python train.py --num_hidden_layers=13 --hidden_size=512 --num_attention_heads=8 --num_key_value_heads=8 --head_dim=64 --intermediate_size=2048 --vocab_size=32062 --hidden_act="gelu" --norm="layernorm" --norm_place="pre" --norm_eps=1e-05 --positions="rope" --rope_theta=10000.0 --rope_fraction=0.25 --qk_norm=false --attn_scale=0.125 --bias="all" --tie_word_embeddings=false --parallel_block=true --extras=["capped logits"] --init="uniform" --init_std_qkv=0.02 --init_std_o=0.0 --init_std_up=0.02 --init_std_down=0.0 --optimizer="adamw" --learning_rate=0.000998 --lr_mult_qkv=0.7 --lr_mult_o=1.47 --beta1=0.95 --beta2=0.99 --lr_head=0.00873 --warmup_steps=533 --schedule="wsd" --decay_fraction=1.0 --decay_shape="sqrt" --final_lr_fraction=0.1 --batch_tokens=262144 --max_seq_len=2048 --doc_mask=true --train_tokens=1432000000 --max_steps=5463 --dataset="wikipedia_en"
MLP neurons of a small language model. Each row is named by its layer, matrix (up: input weights) and neuron, and shows model dimensions 0-255. Each number is 500 + 40 x the weight over its row's rms, rounded and kept within 0 to 999. Numbers have three digits each.
After each neuron's rows, "fires after" lists the tokens most often just before its 100 highest values on Wikipedia text that the model never trained on.

L8.up280:552472474487517458540462547507537530554472496418515531520511562461489489474410500502564557549522487473521531527479486490532494469519452464489441538464435502560504591496529476514519498482450434523520493510524546487455518550473605546496479552561520514574519530434458540485471491495483523486456498553468474506473531563487451572423483527506503557525490557484534554498518539510504456523441472436472493555514486525587501469446500399446445437464481448485508486507466560455524430508392457474478473511482435509574467487463496440529463458502468536544548566468498477506564476444480515500450458508496467500461477508506491544550508500571470493542502513538409517464490533509483570537481536551488488472525529543500480483468483484503470488457444520490520500503459523438475520551504554
fires after: " ", ",", ".", " +", " ."

L9.up2027:471492581419531527438542400418545413429434514490472527434467560572527537478537507590493431517546516467522533493477465467541559510512465499506461601475509477459501423473523503548491514535464477561510472449474421563501511486511521513529474474487541578542485458555533500513480423486440530516514526590486542489480500610557521539541507475470507480533524503562464558437500507537448575566498434448501518543510563517517511486491445546492508463458504483513542484467518531497410515539439586491498526489499483532489524504444538480462496469479475457438501399491500469454484502462491550468523483452577524499523499462526438446529465442514532581497503528534527468505541541459493436567476444560552527502536549459442511517474489573477523459514514574504465516520589497508528557494500475
fires after: " the", " in", " In", "19", " Voy", " from"

L8.up30:487460556575466427492453470484482502506431507484528570544554512525472501488429480462471542490512444500609554481466456506456568508485466466550559475517508495522480502426475497495566450517394533530595514545523521457480590526496535538511490463533481595467541505411504493461595476549518455557507516486464561562528470490443514462466522513493549442511490576494619535484475480459504522525490450505430505533524511454510484481483498514560494459405483523507470494466498419487466549494453446483504474531454542594541461493479545576559489481483432521523498529498500533517497527457518501461512479471518499536526614379511467526489461530517468500431461461474469529457436458486544559542493523499482472536462523462570474557512490458512490543506504561528556554457476467522483498441482461
fires after: " ", "-", " by", "|"

L8.up128:483517504503495486515497553483470500514528508471472488450509491493529533476460468543451518528552488444510501487517472395470532510479520560463522452502535521439482458532480528518542489530460484469480524484482463555444411539483492542475504503502465503523485491448448520521493490524526506508478446504461559547513467452524405546467487542442547546407465509611485555480523458520422516518464434498343488440414504478552477551454542423505514554500581411449508528473516521454513509468531561477540495520469491590454560476550465539421535500486533490516494493548552536522526566505486534527485502507537502490532516471525529474544435423497490553571466484455578479538476542486411507463489377550548486510470507537554475546488463534532507531512546488549510495476477539428458590464453423
fires after: " the", "19", "The", " ", " a", "20"

L9.up2045:487602498519580576511417501532409429476450451493483453485510547524527515474517453535492539429516551460546531484512530423484516434481415531550485503469501460499481549592542560408546477501486554516476439462530507504501510562526471435517484536453490466504524513482492449436507542543455575443491565483443538513474499509495481442453515485488445517590540547521535487461571523562482427511533538561512556518483496463592454571455469515548481527480531550474510502518519500467498487530496503457460487487449460451627542456500494598476492515567549443538528467539483451511524535472485459447493529484502534538507470386523520500467488479569576456558471470500532528487455519595485525492510505498470480445456513494540590552474506500561499518498566472519512504566481477490528534470533562
fires after: " the", " The", " ", "-"

L8.up1012:487516478497482495523476511469614549546496494512463470454543552589482451473524499544508464478503506500487506521518616477497511525519617451476515575521408559504539477548552591524535491404560562497522473497465505546572457515520522592521501448559453494478526488503453438495404513517535496485567526570490474504490489499398527506415506418524502501524471461528480518453464507534519560456412461454509537536503465454583459475430518473457533559521471536420473488461490487511497549456503503484500526492453510489526486445554493577530512546466539548548547489521464549473565533514448414438479518475577483440498498520404460572466469531488494506555653586458475489481442523527482479521501472534468525466498480499551467542517500460479496470488456454534448503483541555514460477453472413
fires after: ".", ",", " (", " and", ";"

L9.up190:525470423483520500427549521529577522570472505438508431527494539530474527518480509553564526434460499517471553490519512486535498489491467558562496539459524538481436587468500515454569577536479477555546422454515489568536505454454561485455465575525517534543541474522522553508536429486570515504504599525483497427492507578491465520490403525472502502475574512508531474569474619505474527597509547537457486524489474502567535484511510496491557521446475447555466455497540524499452456432498474418459567479456434533537503598481552485520442462582490453566505559414436514513525553471448503444473540509510488527532487460449521471500509474525512496476492527483496459459464476486494486466495490460528525491478457480492499561552492535474459518588510511466447526476504481554536572513434456
fires after: " ", "\n", ",", "19", "\"\n"

L9.up239:538552527515520412468573552442539454552461482534523494455548540485497562498574419499553511545495455537510514566431499523531560492473489471503475522482424474443521514523473506497499434503490528534530584419474499467529595510495523520485554453475529555563460527506402514441508510492478467456577460565520494525491470459468519561549407545491471516512548541586507491545432418500536492561536465512484486527526500475495507419508517447444526548478479454528580521464449496503498531515480491477524515505521482481584471572548533545453553525544519542535505459535445468589448523539521503476493510496547522548495520521486460538501491454473469529525515484565474584490454547508452433504550489556500535444553408486498483503480477441450405483545525521496502537506478502418545568525506497
fires after: " ", "9", "11", "20"

L9.up990:489547491455523509495481558512535535520503493471497489448457469468444501534476457511519578514521405468489539474521554494523467451521535456521478547485408506472512563474483466443576515469473468560535512524530467459483471532462512522438442571474496413500509492557468434492524489530451579458485469555527528491528469463518530449409509590551464557562557506535535456485486464446503520511467472457445495471510572492463481563492558515503525552436486545560553485463454533508433506456531517536502511520434588467490440501428579496572518465523482476430491498460495459536453565508551527456490490612555441499504501529525515553430499492519499534575498500584472479536462527503488524448526499544558458593516506489439502536547472508514461488476471538490396489435481551455478605495535553
fires after: " ", ",", ")"

L8.up1989:517533502511549432485456598530485518387510486513463485469526468492506515451528457504469546556533460519541499572452528526468495466501539442494515485521469464497626449547442557510463531517553522441523542515474485506555511531513506494478491475499486506504606550491433454515467472483486558536486510560599463453597459563495526417478510570565536495535493509496487421462420522572513462512513487472441443530491438478521498543543518460485491531525528468552492520456481500494465479458514533465470473430472456525457542541437463508496470532492521551564496455485521501560551465463499531554550566466492421532427523558456522511472521535536443481536519556475483467518494559460417502482523561498564499528514578441436553498531498488475509566456488549562513542577481527500465502460519603
fires after: " ", " |\n", ")", " He", " was"

L8.up208:533555552559543428478524457463552493464446425449542494471533513617564484494441543550526514474474467476500475524506444472502505499466448459441475460486480503488517535501523524534508447539498470545473521488496478527514504510570484501539505472496516601549516497567545572502546446541514450550497573440460557531543455560542516538442475509474553484500521504560436560462478451459457547506520454570469481508466497536563478503519531496529506484582567508512538493486530538441542518500492509448521512499499499463540525530536510558474476505489455441535456488551446509526479503426503473470555508491538557462464601472507477528549507350524580592516476523473566458531518492530479559459518473513489514438509561466517546523547513526507504582473470483467513539490548522558500499590530498
fires after: ",", " the", " February", " ", " in", " November"

L8.up1388:543547479515546487570468509480504503530506409551491456508491479463510521483540481569458510572545516457464555580501560398530513438558452579494500539555485445457446560453521490430493467512480518535432522474468485523482543537478524471550475477561488509476444481497530496514529475499524469439489503445451480517470480438538581527525514515486522503517433522578548495459482546520513518424493423503464495514483500460525545476537469475490520451522594480452486488541471490492482520523458558488486471527510497493521532485447491543478510500488456483522503422562423568444560447542502530515510556469523543566433566489539565493504425440457522550581522439547545437461441533497481523550521444534471464465455465447545477532580478543545458561479504438525516523533534459505529505412543470
fires after: " the", " a", " The", "The"

L8.up422:442473493536415448447504602500513489520556552439485525550499500545446502553520506578437520478418484500478447538464560450490545512529513486422586472463387497542516490472595475463417501561380525513510458440497514559550505493473481560447498469545437494433535455517462470449537508450503486483527522505447495484506442474470451492483568454539483546464505526540499555483496510464429473532481517543537484522539460462518469452442502476441501431459515558454583546560471522472470471385412525508467569495510455509522481499474459457533491516437555490549448530470504551532540545556508517523487515527513510489494537464536476517479536507531515517491470504573442450435490566512476509492501479503500517479528453499549549481456510482479462517564523405504474500460490581447467495502513500
fires after: ",", " "

L8.up828:460454438489482490509463449486513543517490450477456487515534552489466535440508508498450490467467547466476509431540479441493547524469474482451439519491502513471505509484508520530484490480509463500501470511477492506477536516509439481457506458435511542505504457538485547485399395506546425454555571521503504507514473519454622549480528468477472429610606586501507488569473551551497465527533432498508611567505517507517509536538485486520460513465517536467495480558522536444522433523433479552456534469404542542479477554505477563465467529542504477480508498440462523462548496533397502526482475428491537457514460456479519486544421565470485438541537636506444554559485477469418531551535496513523465426470556597494454492540509510543499499481467482531463567546530597555445526577457529
fires after: " the", " The", " \"", "The"

L9.up1599:474489434506455504525487550533409503511515468466506561499498438528494538563607435542489550536429571437501444511482556509490505550531517478519546470509570537492456480545543514516534510508521517520521497444437492444453480570488501486511464452539488439516597477464489500482468532511523468454522546448433435536503504544497481478466561564504532519568450519499468520517463553499456517502535494535511534525472499466496465457464557493522438457469567506537539532480396499471574554466412556516478478498436474479442513466448476578442450434471499501500488493414433520538448556552505548510515539466440552476527473474536492491456540525529426491529537519527551503505546476543479549415551506528536531526470555567455475536464445505541509516422483408493430502501450502579546551500424487
fires after: ",", " (", ")", " the"

L8.up364:508464479513426467520531473533540478550513499514464540485496534505538498444510544510497571493504480457475434509556523500480555482455516422535509449535529541443501478504531577543528433493465509496536499442529538492487562461513413473479498482515537479470487468429509452489479528459545430474563511456421410476478528565454611455433433546478508471522475486569576460512558475566519553507506433457537487482551494517493527580499409521490517468550483585475536504497447439548536479543486517494605470423477565528499455446552528543487519509428492562526497465471481498506455504475504554491506476524523484473540511531442438509569458478446540501476575524449488498513444461562537610487517467463515491552534464520458520518511545451519512509482448513494456474509460486543472485547481531
fires after: "|", "-", "===", " as", "="

L8.up270:497501534518496528520491537488431463510514488481486435503563455444418526510512469509515486568477532480623527621472551561517474503544465559549487444504539528395541484524476516465465529467486492466532455482519562552398443537515480482426417425453493525448463503425534507451472518426562510434513536501464436471488522574499448461521537455562469483592574474519562532496460472541477449544487467461552477535440611511510439470521493526494543504544495518484466517471485507497501430481464497579544471533455444559508479537467478529422481508462578473457496589414471458541533488544489505466448491547575495508508385438491512444531543481471493525516484486474532551464528480555553507561542417410510504479460495521501504503491488455557535501487462482538497515527472549484455465445489471
fires after: ".", " Tom", " Michael", "eb"

L8.up606:526526442516486530535465507510521475389517535520465539554524488501471536478498470529479470515548441520434510522495489407410554442463472466500499506564508508455463548448483557512502426542486422496493536476461520555497449468493500504548516466534523542503501459489481481532422469491500382494558432459450524574524545519526506529508471455577456514495563529494536543499485549504492482480583479473436457533475449535510483542486527525502515426454489594528526514547545475486603415529490553460501414488470478569447490527505468491470479460489459507499514454608563499500465551481500498471501526469493559528481440469541467575514457472486442546493482528515574472471484466515547456487491461562560433455547529476520478530484441545503506500522479512436514540561500532558521548532478492
fires after: " the", " a", " No", " The", " an"

L8.up546:552519495492416538443435558570505452583527492489465498491474554494428544512499509538485532407489497518531468531521511496535496539499579556460521416504455486486528556509458493438487494480461471568542491470454533451425524553470534491461504539474549505532499457400482522517448443474517465450466514542478501441425484480439541543474522416462526593534514513472556545548459489407469488509536483563546570597486597523561509444425567483485504449479490484516481531534495517429482515481479487519487467569420467537523539514503484529559477395544534533545504572423532548514557541481493542542459537532474471562505459464479510473502427497499512534502534494453461467517447466584479471504522460531538555538463521493552517580528526502498501549593536404443491517487508540504466510465468536
fires after: ",", ".", " that"

L9.up1068:503467527490453419515468476466520489536518458529468500474467521455507547514488534478487474443421427476508517473447486467380568484462541467459494458528510485502586532483528472416469527460540485629490454463501520475524438542480505549470536476581517544510577486480499505495425485470582458524540567437453514527575520476505544435514425439458548539567493474490554501523461459503476429463432468536460500529537516519470503477513555487471493393524503512496419536548539490516493475464555513419459486512455480522546492541458480622528527449472557505526484490405519567484599450480564471456498523509494475526554536510473584513499476451537489590522530559458484543494507475566408519509503516427495448477488600544570506520555469532443449495510482481514454439483553476520468438489486495
fires after: " the", " of", " in", " by", " to", " that"

L8.up1790:482467451523438473550549470534548523507449528479475535453524468456570451539503560506459527549490499539436489553445522528559480474431483505500462425449479515534554465447509514535557516499484460553545492460453533479434473537519492485525516540500488545525597544482484552540493458435495476531508498538431452592455534555484480512531490548496567510441443545503564499594459434425489521507460486524512461466520512522505508435568528472510540424494567461578472551521505548487501557601512552378493444545463493543501470462465532556588496454569478494467453466487440509482490527475447501463492503513466507554482522476549500537490524489525477511492521502532522444549518483439546484456475498521473489462489517431510591504502513461490502573495485501554440514473562513583475482450487460
fires after: ",", " of", " in", " from", " between", " at"

L8.up1551:416522522614426485591504483516501527528503520504485461534573535523506430435447521415512567511474555489514557515477488405456496544505534550464541520480468423509503451468467539499531493440493480496520489445487477518448490544508490448523561400534561500504515506448498497512500488513534488524536531460514481516543529525457554527480505538553485531462548504515597470459478520544525505465417421456537476490489551476556434492510471396513487551533446515484475554532524424539476489444541516492484518587526527534494550552489508572543474467503513446497435539469501506489519592442525459462536529497575537430521490509558434537484482490440535536553523508481518576472552471484496448495485506470565480497455448555474470490511529543515503506511506475554449504459489553516521526474496515
fires after: " the", " a", " ", " an", ".", " The"